python train.py --num_hidden_layers=15 --hidden_size=576 --num_attention_heads=7 --num_key_value_heads=7 --head_dim=64 --intermediate_size=2304 --vocab_size=11292 --hidden_act="gelu" --norm="rmsnorm" --norm_place="post" --norm_eps=1e-06 --positions="learned" --qk_norm=false --attn_scale=0.125 --bias="all" --tie_word_embeddings=true --parallel_block=false --extras=["capped logits"] --init="normal" --init_std_qkv=0.0168 --init_std_o=0.00306 --init_std_up=0.0168 --init_std_down=0.00306 --optimizer="muon_variant" --learning_rate=0.00428 --lr_mult_o=2.0 --lr_mult_down=1.5 --beta1=0.9 --lr_head=0.00553 --max_grad_norm=1.0 --warmup_steps=200 --schedule="wsd" --decay_fraction=0.737 --decay_shape="linear" --final_lr_fraction=0.0 --batch_tokens=[65536, 131072, 196608] --max_seq_len=512 --doc_mask=false --train_tokens=494900000 --max_steps=4079 --dataset="wikipedia_en"
MLP neurons of a small language model. Each row is named by its layer, matrix (down: output weights) and neuron, and shows model dimensions 224-415. Each number is 128 + 32 x the weight over its row's rms, rounded and kept within 0 to 255. Numbers have three digits each.
After each neuron's rows, "fires before" lists the tokens most often just after its 100 highest values on Wikipedia text that the model never trained on.

L11.down964:135119124088163145186131135134122133113156124139132129122126125144112115097111072119128061063080145144176073110101117092101158159084079138118131122120133158154116122128169098142153124138127128158069103087119133111106039181111131155145102120120074085124041169094202139099184082165103149113110101136117162138086108143098134101113058094120176174124200153133065129143149091107145104106128132189189160139137120129132116141184121175182100087139147155142122109116154087170094065120135200135145145149105126132158161117082181144145112143142173169147139094092093104107127095157129156118
fires before: " ", ".", " |", "+"

L11.down1616:164089138110089037138214083122117082178151136207147060128188112120148128095098114078102164107074118109139122127142087097102102111132182122119119167121076203095072101135129125127103156177150061159155154148137163118100110138141176049106081103105157146157119133134069170116147138075113124174118174119108093138114117169167101127059154154146173161161182175139143189098183120062127167121169179119156148114128129117180133123157204141075135123153153126118130133179119132105091154152152122149069113169090145099126141092135107125126149219142130119166103134116092171135126124145144104148
fires before: "2", "1", "3", "9", "5"

L8.down1235:144096101134187087133134161085150116116148103056147126168109126076146163124152190118155197140076113090102041122152082118152123160236112164075109156156143129111191167092142082075125172139125129125220097109190108107112093097125131136110132189085094103129121145136100132147138153145136121131174144151167105190144076129119120179135125148140099101089108142104126182093158148118114185116103120126084091084093135123113140130131119157103120105031148120159140048121115176177076155134108123090057086105109109191101120142101114154129141126096140163118107091103122147172086149109129153105
fires before: " ", " the", " a"

L11.down1960:150152127111109173097090102126136039101130083174119149110156129112140177127120133118141089114169122131152143108163108106122150078165117142060096131059101100161137155166182144135094176088117080085108108132114104092146143129093119116126121174146141150056114108076122153108090102127140159154087125219087155148130100125126152181139172104102128147129112087084167117138115108096127090122101110077125157179144136076129095168082134086064154111154137136156101180161160168171165153134094137124171137198171116095164091083000127124112163156129106145147102157129111122068120140145132135110
fires before: " |\n", "1"

L11.down2015:168168099123146122131149138118145142132120078104145075093099107192121164128104102162123126143082149135141127160167109125162095180129128146088121088171101128152147108144174103146073173135153125045129128104119213166072115157150146107149157156137097162132146080149155119131150133093149156084086129141120122133102113178100076118165155055130156085153173173151145222124147089056115139121112148109145082055124186067142087097106168112150136124144123111193131145148124111112102120159101096143159161092129094097148106112118081137078125107092092167188072109109168112203129096150118140080
fires before: " ", "0", " —"

L11.down1007:102094114166090081174133097161089094161154116188107106128095118171147117126078109162114119132132179125110075201129074121140103125153145090099151116089154092134155152117146155147162135147119111127157105190136089149220131181156108192109098152109148134148135140133090097186144169120103131153181094166133135158115097140176117172116137145157141092102134157129162113097125163123142190155177115152148168156112141105078172058128150189135124137103116076173147179132167113143125141169134071070163130114121091192108135151184146068123182138126101120077139100154115078104162128157144143130
fires before: "1", "2", "0", "9", "5"

L11.down5:128078187167127121088149106200131121121156138125105149154147171199136089125125131104127139182157146168168121194142152178057146106161069135105101122088129131087094118133180131115125120101158153093074112204118145181164111171107148127119169135124152135153126074144155076129103165129172096087103134108183131154124114178138134144146094109085182104140117189188113173127126125164154097107135096126103093165174149126120153087136081110148170105187075138128164050096139197091146141119098112140152132134137188151100111103125169089136093126157116129115112142154154140157122117166119131071
fires before: " that", " the", " it", " he", " to", " \""

L11.down716:139159113121113130140211152125124163141043105162114119062139069145199088128079180145133126151142120140154115116047159113149150168084113128097134170104096140115148164119118097176150170112163142137153094114094101129089188121111133113152119081127153188133082117127149184088174094097148118163154133093082121113127124157079067161154155118116163126136138172083122175152128112090198121111113092156112125095151102111103103136114100154074180104155154099040065135188071123081139193127098125131066145095084152108080184172191121129162147149102181156117148129115105134151151119127105132142
fires before: " |", "1", ")", " "

L11.down1438:154088158126117167171135146141144099118147064144139146144103146148097127049059097160094101071104106097150187115074129148171124175083145135201123106100113110142118173144125140112116096150140140186168108200153212179145167151173168096166129121117128117158090165079134092149169047149145096102138158151142116101113162163150079091158125089128138065111155118116137112130094107144090130167141129113087126164138118148061142117102142124082156147162104136098241099076138115132133094080131089165173144087131193108079147121177154113145178105092147175113094097142164113139145056175122110152
fires before: "-", " |", " "

L8.down40:109115117119085110138167104095089091130120126134164086149159129162108105125118174146096132167190085099094132123103045101139151172115126112131101197124086078125156150141100105126144121127160094088123131144123183073132123171111113141099151126076173131139127124188091119116133146116073150131087151168058191174090127107104121095132150147130135190128102118162115121104188147152165129125163131120125100124073180146078112139134145145149117140123125098073098106143185074163108104122135119138097097216129122106180114116176152186132154170134129135103116104118113171093103169153102191135
fires before: " |", ";", "4", "1", "3"

L8.down554:122090067156163152139133069117079148116048105172139138135156131107144071118152081128138144148095097141126127112127129147140114149088165148120118114133105132096144188170079135202122119133128145113096122075163127147082150123063192108144115107117151169094085138123197147114100094097129152094121187178141202105118106168207145113128111122113101155126109084149122140100127114137111152121135127154099180159126140164096131197134111073059094200105179132127120103174127058157127130138095091110138143137169142089130134162056146157182176150049173178175104109127251128152100097194114119119
fires before: "1", "2", "3", "4", "9", "5"

L8.down2235:106163122139180123110085077059097128135089118130109147124091119069170120133139138112108113165084145133120137152179171183144102090144145119091124158167119103090137195124096165132066120118079104159065120146105108072109159173120175142105115088164075111131100091148155096142105147148130143147097086123116112128172132129093128102148146129146084151139112157095056142133133138089186149094118124187100085109126146108089107109125143061156134124131167161138152097151083117155170091120135076131087122166132170162128131149043158132082163120113178163111108130136107152089107126169153121122
fires before: "|", "|---|---|---|---", "2", "9", " |\n", "–"

L8.down309:133149147068119101135118119106119123149128095141081168188103137133111102185152178116122133104121088116144134101139082094096185155148175091093147101171133116098152124105123134137182106132103116123104155147115138135117164113150145112092118067129154135072156060186143145162148125140196151129115161114090170186140163142112120095104109106151184092098139097106103123155103155138136207132138086115048094122069127099117104134157181139139137168128093146136101128084139149156099099133177147132123086134116155173164165109108074113092128116152110125134114110070071135129077152125091130122
fires before: " ", " +"

L11.down163:051095088146087119127179130070084071103157130125126060178166175105182139143137174197098153133100099106146129119157119159126064069165131183097054134148109118192089128105138147109143118138142150104137142145139087086175099103161148116164117105130135106125115116096147104168141142113157061149142162066088132142143129122138139072166082118186153119152132081107064118131146078154167083101097161151121098134201146092134145090104066142127151219125133119104109100104161129152117148095111142117157211088096116149113140142164156133139111136145121112072140077156083149149130099208090084103
fires before: " |", " (", ",", ")", "\n"

L8.down1862:135177126117139120114132133119128074150144153152070103153110129162125137139159091126171123173123152117137090147132131034133081094137134120085121066188161119149179137141126102107099125165088079197045083117163142110130130118112118179189148102155111182124134078143144108112113147166091131145084143104181154117138181084117121172057107140118124110104151172149107098144134178083127180161110153160080086098099155137149143098112098126164113134142181145126154130131161128107107109135157178096111098139158097086089143094113192141162130109123091102126154137103132088115109142151184167150
fires before: "9", "2", "1", "0"

L8.down138:131157126130136116176113175133095090134145160121128144096147068177149114105178159074048098105161094129097101172178148143107148130118129110138137144156089066155126142144059132092138090109084231135194108155142114181139087066132125161119141133102157132162094125193121160118124109123090129138087107126148126083091158126128163146154108109116146188095102149082127145148136148110109114106201136140091174184153159126121127135181101186137177171179182139110068124118102143121136145129122123191015119128109160123161149077109097146146107116105129120086161157133038109185097190112093162174
fires before: "9", "8", "6", "3", "7", "2"

L11.down1462:142112102107125125055172145171109088112112093027091131077085079186134147113048104098150043171134096085149100153168131165038103154125155128167128081104130107125072118138140103229125141084074143161157114142062093114145121126099111116197121183115114138114161101116130207109162136082131117081184126149107136109085128132125122131173175142152069112127114175120155124078164112109088130104165098096118120113154098150137106120130132073131156129092091140153138083114075118097122094102166144136152088128140077105129111125153128103089131074122106098104105123139140070114152122202152121082
fires before: "1", "2", "7", "3"

L11.down975:111152110125165109152138167112136182131146094117165113072127135103146123065085171134164141117157080084098098083139147179070110124082125061097090143193134164113098162181114057093130157143168130139126144173103097119098180147137122131110096137123141111125109116117130172118137113131183079145141113107161139160101113125114163086082129136175146166170161160106117119144128088098127178102151130108098140143103104125101062123208111154145077139133156190128135106142182127092184141107153126154057140084154078122200067152146086132108180171147150192159135134053140086116103141178142157115
fires before: "-", " ", "|", " of"

L11.down446:167164151134207157173168158155110057107144119132080120107109104146134090156104127148111134110086123106209138119108203127147113110177180093170123137100141181099111152196145117083201194119127101137126128066160099145119122176118122143161105167151130085147059192164111132169118099118169057104130085193106145130148138120087133149098144103101153178137118135140175096143156086188184128143143166130120141130090118102145100073123099092124094104196099132160083185139128129126099078153174128162147117131095113046127124124154105122178161137101160149098153101159139126120190137133130145069
fires before: "1", "3", "2", "4", "5", "7"

L8.down1078:116124131082184141081157119108071087149110165133145115148031073140101091088126122098166122169091098129124127145147117091192097115159120113174181076128160105125092154157106191159167131092159112078100143118101090113102163134097159115143157062184128153117047117125126118170088136070120116118172155158132146196164172149114130099169144176134097140176080083158094132169122168142103155154102113061116134093113131106140098119103114142125168105057108085126173153102129103146138133160099193189051144171158179126167104089169110148158145118107163156160153132130105158112120133174103106118
fires before: " |", "0", "6", ":"

L11.down258:142068103168116110161131109114156121083188099143093129124120120113151107136141133121064085075117156145131119150148099121162096103076134084088125084111135138141118118105092114145129087147113113124106091143165142138127189087186132117149133159195164114140079124172127161144135146158124115101184120157134196131090103157179126153105092163159139099186122178136073123099123119159155086147185171089081155137145098147121125144106070113092098150170156086119125128166145164107113153156116118149098083094167116164154181123120151198097110105128102144134093133126138133123167125176102111074
fires before: " ", " May", "1", " September"

L11.down409:071101131132159120118135107183152097126101127113093192172115128107094118119174123096141101087115083143121130086090148161111058146164191110150157111132069086075072101150079102082101102087106105123128197162088105136125082106175162145143060090109154111122119091159144111146105076146117143130079134166113121117145153105138120166170043109141119139095140120065149202140152181131136085130166146108090145108113130172105092118154088136071117078071130113099029132140114140104112076163199071151108124150090162134106097153154083144169136157105106134155062041134063138131152164131134112137
fires before: "9", " to", " that", " his", " from"

L8.down805:133083109110145124172107059118070152203119152105076125148125125075128119081100152110103076139083135155131150217148117165151108158089134116125130106134146120108131125173124145134101168144158144112129118138095140090136111172085139144117137167094144139127124125137109114200141200143075138143118131127145137123185151161099115090098112137116119111121115083160096147122062131197118034177079106105142136180075124183104146180119097112154147176112142136210160121122119156067137144157167044138181157126138137106114182141154137150113194106114029177118115133154174131181157109175130090118
fires before: "-", "rad"

L11.down561:103102099131070150138095069132132108093233144082114111132110115158130135132189149131162136161142082146130115108107105106045111053161133115135126118069095130107181152154131147135111153125129165131107121189125160199077158133120115211111145143161109164146115106129095170147187165133140206153149077117129105103109086113131169103138127098129116111132206076147129160142074120135195114164120076125076132085110128184141102149142123185134118121144090106115192103100100125095160127187146140154159142083135148002167102098165140118144104101155174155175158138165056146110168155194119093125
fires before: " The", " It", " In"

L11.down2009:107140081149146056115174130113121118124224150077102098129085143200123063132093112073148078127114162127110162085103146074162059148138195108143089133108139164166160067119142110164117187092095115208096102125151153091128193105113174102127087090126111138084178153102181114148143152179115142147113148153087137106128124180115140070142133154125126121131156123118095145089155145174157178147174103147166115175078085048104087140147172186132150150116118184141168128111122194149093119145127087138125146113143109101148078114118088132119118128094126128130117097147092087149125098120079181131
fires before: " ", " |", " to"

L8.down834:144107153141119133123150091120067179079156116058126145096161159149141091098126074115194145120075131180114171112090137092104192163121132105122091155192125110152144150165150096110113170078097085149114115094129127127103126144103090132188133167131103150114103095108107119111142133134193125095186153144086150110112119131132167148152108159119163139107131009097193105061092145156133121090072180161119132065140080140120135093157147123138145178069093154164139124106088113114135175101135168129072052128119120121155105188148140142165216125136092146131121070107121128123101146174134156130
fires before: "|"

L11.down1591:116130147112153085140159088106099184137184061132065117154119142113122107137126107185142168113125056127118076131163149116070075170148149120075151080128136151094119162133092112128130140143155189142122084105158064163128097069106141134132133107164094176094110132167164166123105158165073126118083162119162194066103155139096204111150166162119122166127117174107175110093105165077098150109173118191123121142113083166108151126168093135117140124146109102160088091055154077094114082147171114160094140191147121093110147177086059128088123093123144115180143126151120133145141125141085138144
fires before: " The", " It", " A"

L8.down556:137160170201152154153151146110104119122126147146118092129120113039115119179137105129117099107153202162182118118093046051141128123121143104111143131178123148059091068085121122099096128103164138115114114115118078131148092187133100121145076126100142164117079119163137125146173077102144099148099113146173086073204139157148126124153130136148160138149141161070163159159105085140130144083160116145183069194112084095101090108169146097061147125091068158073125200174151132120127163107120095120159139164153101161107152111158146075120077158113146172130147090142121137058096131134135146174
fires before: " ", "8", " (", "1", "0"

L11.down1412:085118172131101112129086084144171078125099100135152119134125176162117140142193142140099182228060127153126150139128127124099165120143095143114171090071120141121107137101163144116134170133138054130136164191175167083126100156134127059124140125115120135182132132147152118122167164124162120140132174193123196072096139123107079183163151100096117107105111126072161127221081155093096131126083109167158193146105116152142116170116069117139127114103120115084147171111160126129158115142138130094170131153112146115091127149166125177139234144178041078128135182134051112106117144138166164056
fires before: ",", " |", "–"

L8.down361:126106166126148124101154086141129173150126164107128208118113095085109172171085138100127154126120195142102081142251124096086102168083096134115131125138129156116092123125128091141122102198119093104134140140126148144169101078067159126117146132178131163124137092156087081120196100096123142103118137147112100105156128116132094122129111153123133121172079094057124122000107125066113115150153112187138119140135092115127161076165122117137139098144148183139128184065121132132108120149121080172119140091062134125113076086093095111151171147128116132122099103064127071171121136100133143153
fires before: " |", ".", "0"

L11.down2106:114152168151108141152121072129112090142110135119155187110092084089142160136124148115117253104154131118111175151123097101172097113106127146155111192121087101155127149077084113138153132138188108133131132158143100111119206149087044156141137077149099158103045087099148110131141161094137136068100140102144121091123134137077126094188101101095134125161142096094135115112101140107174190112164134194077108126146107136168097115110135173124155135142137159068119072149072106140108094110183118095126136073156172150136059156040158065175076186135156107156120159171126118131143132141126123132
fires before: " |", " |\n", " ", "6", ")"

L8.down2172:110137091121069109080161190158150053157158126093165090084161165170160078148133153189179096104081101159175086159148147177159118088106160103127085107111134173147167062099119134142103130121114134127068107099148133143156144154147109169141112108105142159141158152160186148150129164141077126184075105153151126129113162146101122148132123126145191120146146077122099131106132121155152160082075147151116147098167119102132159158111184103151128099134106121078153114135140111084132132116133153151107137126104148110087139098079170145150043083163182146147197084160120096157125097125063151145
fires before: " |\n", " |"

L11.down1085:127094132111109133177164099070102147165167106066099190123117122119088149171114101183183112101104118105102141091115163143107120103170136130082153144076124066117185082131135125135156132147145151095114123126140110096149072116119090141167166088087117104080138111140118171097154118100161081067123134159098177107120092164168108169098103144101123060103132133146138095060107160158103109130108174127180148058063098129097172108118125114113101131111111152157142118120172114161149128140148080139157177115183169163147139152144138165127158117097139125130122137131131149113188112145094097113
fires before: " ", " |", "\n", ";"

L11.down1107:092098142150128167175144085093154141172140136135111113104171152171137100112118105179148153136131057175134095193102137147123142141177198121121121129152154154087045219116134166103144073104106099191080145076147111111124122131108151139093069130082143173100083179139143088149069081150117106153066083138063125176133131170146121151092144103093178144157178130132119106079103128115163109132132079166067086151122098173126155116148105128146097094106096138132151118109134100097119091076158208118099163130121131135104167095149105087120157202096138115106157173204134151167152136124093141149
fires before: "1", "0", "9", "3", "8", "6"

L11.down537:106112124105111183113141077107167139101145151128108204151157141128132098154103115140093087124103170134101130156069116181180130127140152158110126151126130185197182159159155135181096071080118132128069136108034128163093103162121110130127129160134170113136097095148181124159143164131131130137156128173164106188084177177168112154182118166144135106166110121092105195101089160131217135082168075163157108128145091148133159133166085146138158103170126149149117168121119106067116135093128083130108086082125170119128088134115158114097098094112201093148109174170137063174122127093085114110
fires before: " the", " that", " to", " a", " his", "s"

L11.down49:095149138141105086201131055166149083060152116078083175190131096128126132091142087089086117092111046083147087164162116129179090141102108133133133125071159155203122117099150148171096076119118126136083152076090126110126107130142166116125133062099149083099136090122102085159127068108164094135103107144169105132103105148129086094078134131139139165136136149171102159101119102073204127049181187147181109173094155182150146153069066113127058149133085123135128139156171171083126161116088070166121101135091134087153166156155122114086158157151170146139056086134078058105110054088124115123
fires before: ".", ":", "4", "3"

L8.down132:143086128171180106126105103153132110119092146093125121099137088112121099165137097146126133125134170096144108102134148148109183165093144093089107147192092162167124163139132170123114117124161100111125161089154146097132164143182112239107157171110098094149117134140113143094142137169127161088103153093114175147145147079078112156128134031145114133148198154141192124150134133089183173106115118091075092144203073117081160148100150196140045138127175173179151118149144178116129131159158176062137104116108077069064199132067098147076096127091090145163105112126137150140129152159152115154
fires before: " ", " —", " |", "|", " |\n"

L11.down1385:131118120131104154116150150158130050119112159115118091149176119177160104135110154124134146108116101085115137081117101146175151169146121107090145149108090070195140188113119096066150135092111122145142124137152174133155082162117183117188201097175132075103117101144159114154133158075150080130163111182103120125106161136156096129157038104106153120054119161103134106146153121090092127110117113111154065170149095079141104157087108131145172154135108139106115124125138078168096064105152133127082102164148126106121181143116162180096157089168122115126173155117165157118112163168143185106
fires before: "6", "2", "9", "8", "5"

L11.down1674:134147172122160097158186154081094129169126120055064113119116175148127092141141087157130111099161158131193113167161152077129086128145175172084097066144124184189104139160121170097138102134101127141098113144142139165152082134136129104126144106115079153161150099149129138152136184103096144113093130122068147113192094161154085066203104164153137130197150111181171113093114096141118161111093135194096087143174099153148141113065195127169076169164115112127174138167089156093169185140153090130041097120132162095124060180140075146111121120107152107135074119063068129084120126123150156123
fires before: "-", "|"

L11.down943:109176110123105148111153149091079123172126152115160092100143132158118077096109145132119120141168145120089152145074164083063177098132060117132138108159069094081197166080130135126132167134190201135125115161182186119141089119109175121106120133153177142088100096077127175106133097061107162161114131092121091126137037127144064108095125125109134144170125122126147084145147156103139091131131116150127092053114125136140151148076127172081102124136152119125108163138081070109093028154147130134160203150117143111074153177110106111175119155204123124133146100125142110121083138085177149150
fires before: " ", " |"

L8.down2125:153150109200142098120148106106157123089153115138140130089163123099151111135138102163152141053107153123145137110102187132155166190097115192083090142137134167141141129159092050134109076090172197086084122131086069105124122136110049122102129137137130106163160131154077139120116144106152164123122109133144130106100164139141176126124164045130093168148152102122144117191189111143197127128121130131117146087142089086080116164098136124136107107129135160126118172150130150117131170156164109195143177136099129061169144107129131108161147150077156133115181136123134108103147117136154127118
fires before: " ", " |", "5", "6", "8", "7"

L11.down1306:104179142077103113135161128194145139192092123100147120126125108135169128170108164138124112111100137132148128134135068121136137052125102151113094172170105127081114089129110118109193169076146147090173156151125050115155124133125080122130063139156149119168157122087166095152117118102119170123175127097145122110127116185098172120176090132073087108122158127144130172148167120176087133131085159170078145122094089131114146114150143143131098147107115096169131154110103073094121124134124183178164129086172080106104188089119119148150135113087126098092166109107105103161138108116074109120
fires before: "-", "===", "==", "=", "In", "The"

L8.down803:136144132103107110178135082139139138096126135148097134131137134110117116158146131117112210110148132078144102075153149154146118119178135154115124195111092165107136128106112098124131140125140058096143107112134136062117128214092137157104113067109100169188147123132146119083105077149176108131067118149138166118093109196150084073131077163105105082151103108186095113086129113033150122104085166130122151096140116109163100130185126141066146118110136127202106152197174099144100088088132154156191147138051172078134116137087195135121103194087152135163154111089127147158141110129120081101
fires before: "9", "1", "0", "-", "8", "5"

L11.down2007:154143118154125025102115097100085177146096112133135131113120137105195091136124137129127167166149177078130149094163212167129127142103128115095167168147141185104144102149134175150216130127138122102159164126102078142111203113154103149070041134136117150116157161084118102133136112129121153126173126132116114100176132135133140158106080136192110142114085127130157078044066119179103058146098142161121124121117153149136173131121133134104130153167167153120137095115060085137126133126135098111135168153073117132146178168184142168151128151108093141086184132155058115126157126087076150124
fires before: " ", " |", "0", " GK", "1"

L11.down2126:142108125169118103102189111070120119116134176079127164111100120193119090138136119105162126154144120095106166095136131102111143093116125156097136138122139102141159122156117078150125135128187141145151161158139165112132168186071149163162132021068155052118136094149159096158144140107156128156133088106113100104161128133075134102152099088144110139121145130076149143141153123166118169103123152104091143112176137107159106101116118105150066140092218095166231122150104053150106119123120159146092110090122096155108197108160189055133073134208110150058106098154081069100132126141068152088
fires before: ",", " of", ".", " and", " |", "l"

L11.down688:149114163183110099138194140141087123106177124124107103126127142166172116134140111136091122143128113159187106139138152161181101088198165107178117157157106077115167130129109114169150106128119077144123088083191149096117152146131065143199160142113146140115083142107139140138080110115116058152147097072134171074102134124165159106167136151140121061125119146137097120185139175092135125133121133095099089181093146138191076159072078154147121121158112093131200140107108094137140157169128094157079171160087169086134136118137146211096170133152085073065080101123103186146127165175158105105
fires before: "==", "In", "==="

L11.down807:129084163127105108152117149113104096157087158115148123113156154148137085115132144137125149082152139129148068101112083086110159148140167143153109121109143129092105086095135147151129199169137146163149136115087169169091104130165084123095094155121146116159157130124159182140105150144221120078151159123130139109152136144210132116120144144142112157115108144106166147132138149114134093084127134124072111099134106116123152129164137173100137134140117119153083178162160126105173162173167124118100113106099126148146115125151121117104150098122066063095063186152103149082134117187136111132
fires before: "==", "The", "In", "===", " The"

L11.down1366:121113142109145171112110082131101145108130117145149065167121125180137108075115115147140168142131169059146162127136091136171166129117130082114079148124094139115139139088164119110091141157124180136106080109133071106161101153222160110136154193132156125111108152166119128168112067098138101074115151111098141101123138135160151098197116108081172106071116174142228166138138074116134161118133139132147190137104131112152173133094155187140127170042106111108093114100105112142158090204155113150078080052081159121146177126170174113114110075125106171092107085080067128117100162135125075119
fires before: " ", " +", " —"

L11.down415:102149170136111119149108161085129099105121160104096138129156071154119115104138148143067092122157179121127140153143138183174106109114154135149118176161136120118138096111093104076149082119115162172149137110130134053145157102184098166109100147102099123067149109131102121165142074088178183102145128078158128094095084115159119155099144094088159114134102160128118135110117142066133133171104104091184050133122118143163096139136181141157100153131097144122179147197110144073180175103090081169039160181129084111083137156170173163107108124144113158109071114108108140113137118131157092135
fires before: ")", ",", "),", "ic", "\"", "ason"

L8.down631:086163095133135128183152116133147101100124164201071166109125092149126174103148124160175175144173102161103145153163071111139133181140146129088120154109116147105151166096103131121121144148187142183106126175162162108132113165099069169161093177101154188138090144182108087143164187128179091140149147134090137056151139116115122041108125130085103136111198075101115202121128176121170065101096148113153123124117090128120203129109118174137128100114161091150119113124141102089190175103123190136113151099126093192103161140146150132120157126137071160164100113097101141107122080099109196124
fires before: "9", "1", "2", "8", "0", "5"

L11.down1588:105178180149168126142117119126103115124118140079152139116115113060139127163162111153128110035121119132118137176191104157137133123197156093143125123136091080137105140125108151116125101117162078100127108124112140189126205104128144134142133139222139116141162114112151065114072086130132134124008102096152217124115114101153110124040128123093137181136108148110142129123137109083086117148118137120132142090163149182093121122170141074127146127125154099131153119132126142077182100114162141109133147175102165103120131133079108151160139151115104115142144133109150125171161150169128141166
fires before: "0", "9", "3", "5"

L11.down1679:189143126098152064136152105136139161139062135114130110188186190119109064177153175111083106120152110161090106107148169094120070121147113154161145122067099098117173092131078146148172117108152118091154144102136109159147118175098099058130132147094146138130177116108178112151118090140169143127143122143152164112184138118131119063114130125108129141150136143135098146123128114119082146111160137110142106177154074118082114117107144121186152141117171113106120160105133087130105087207122126122135147150125132140113160153084130100123112147130101131137099146142119196139112227061130086084
fires before: " ", ":"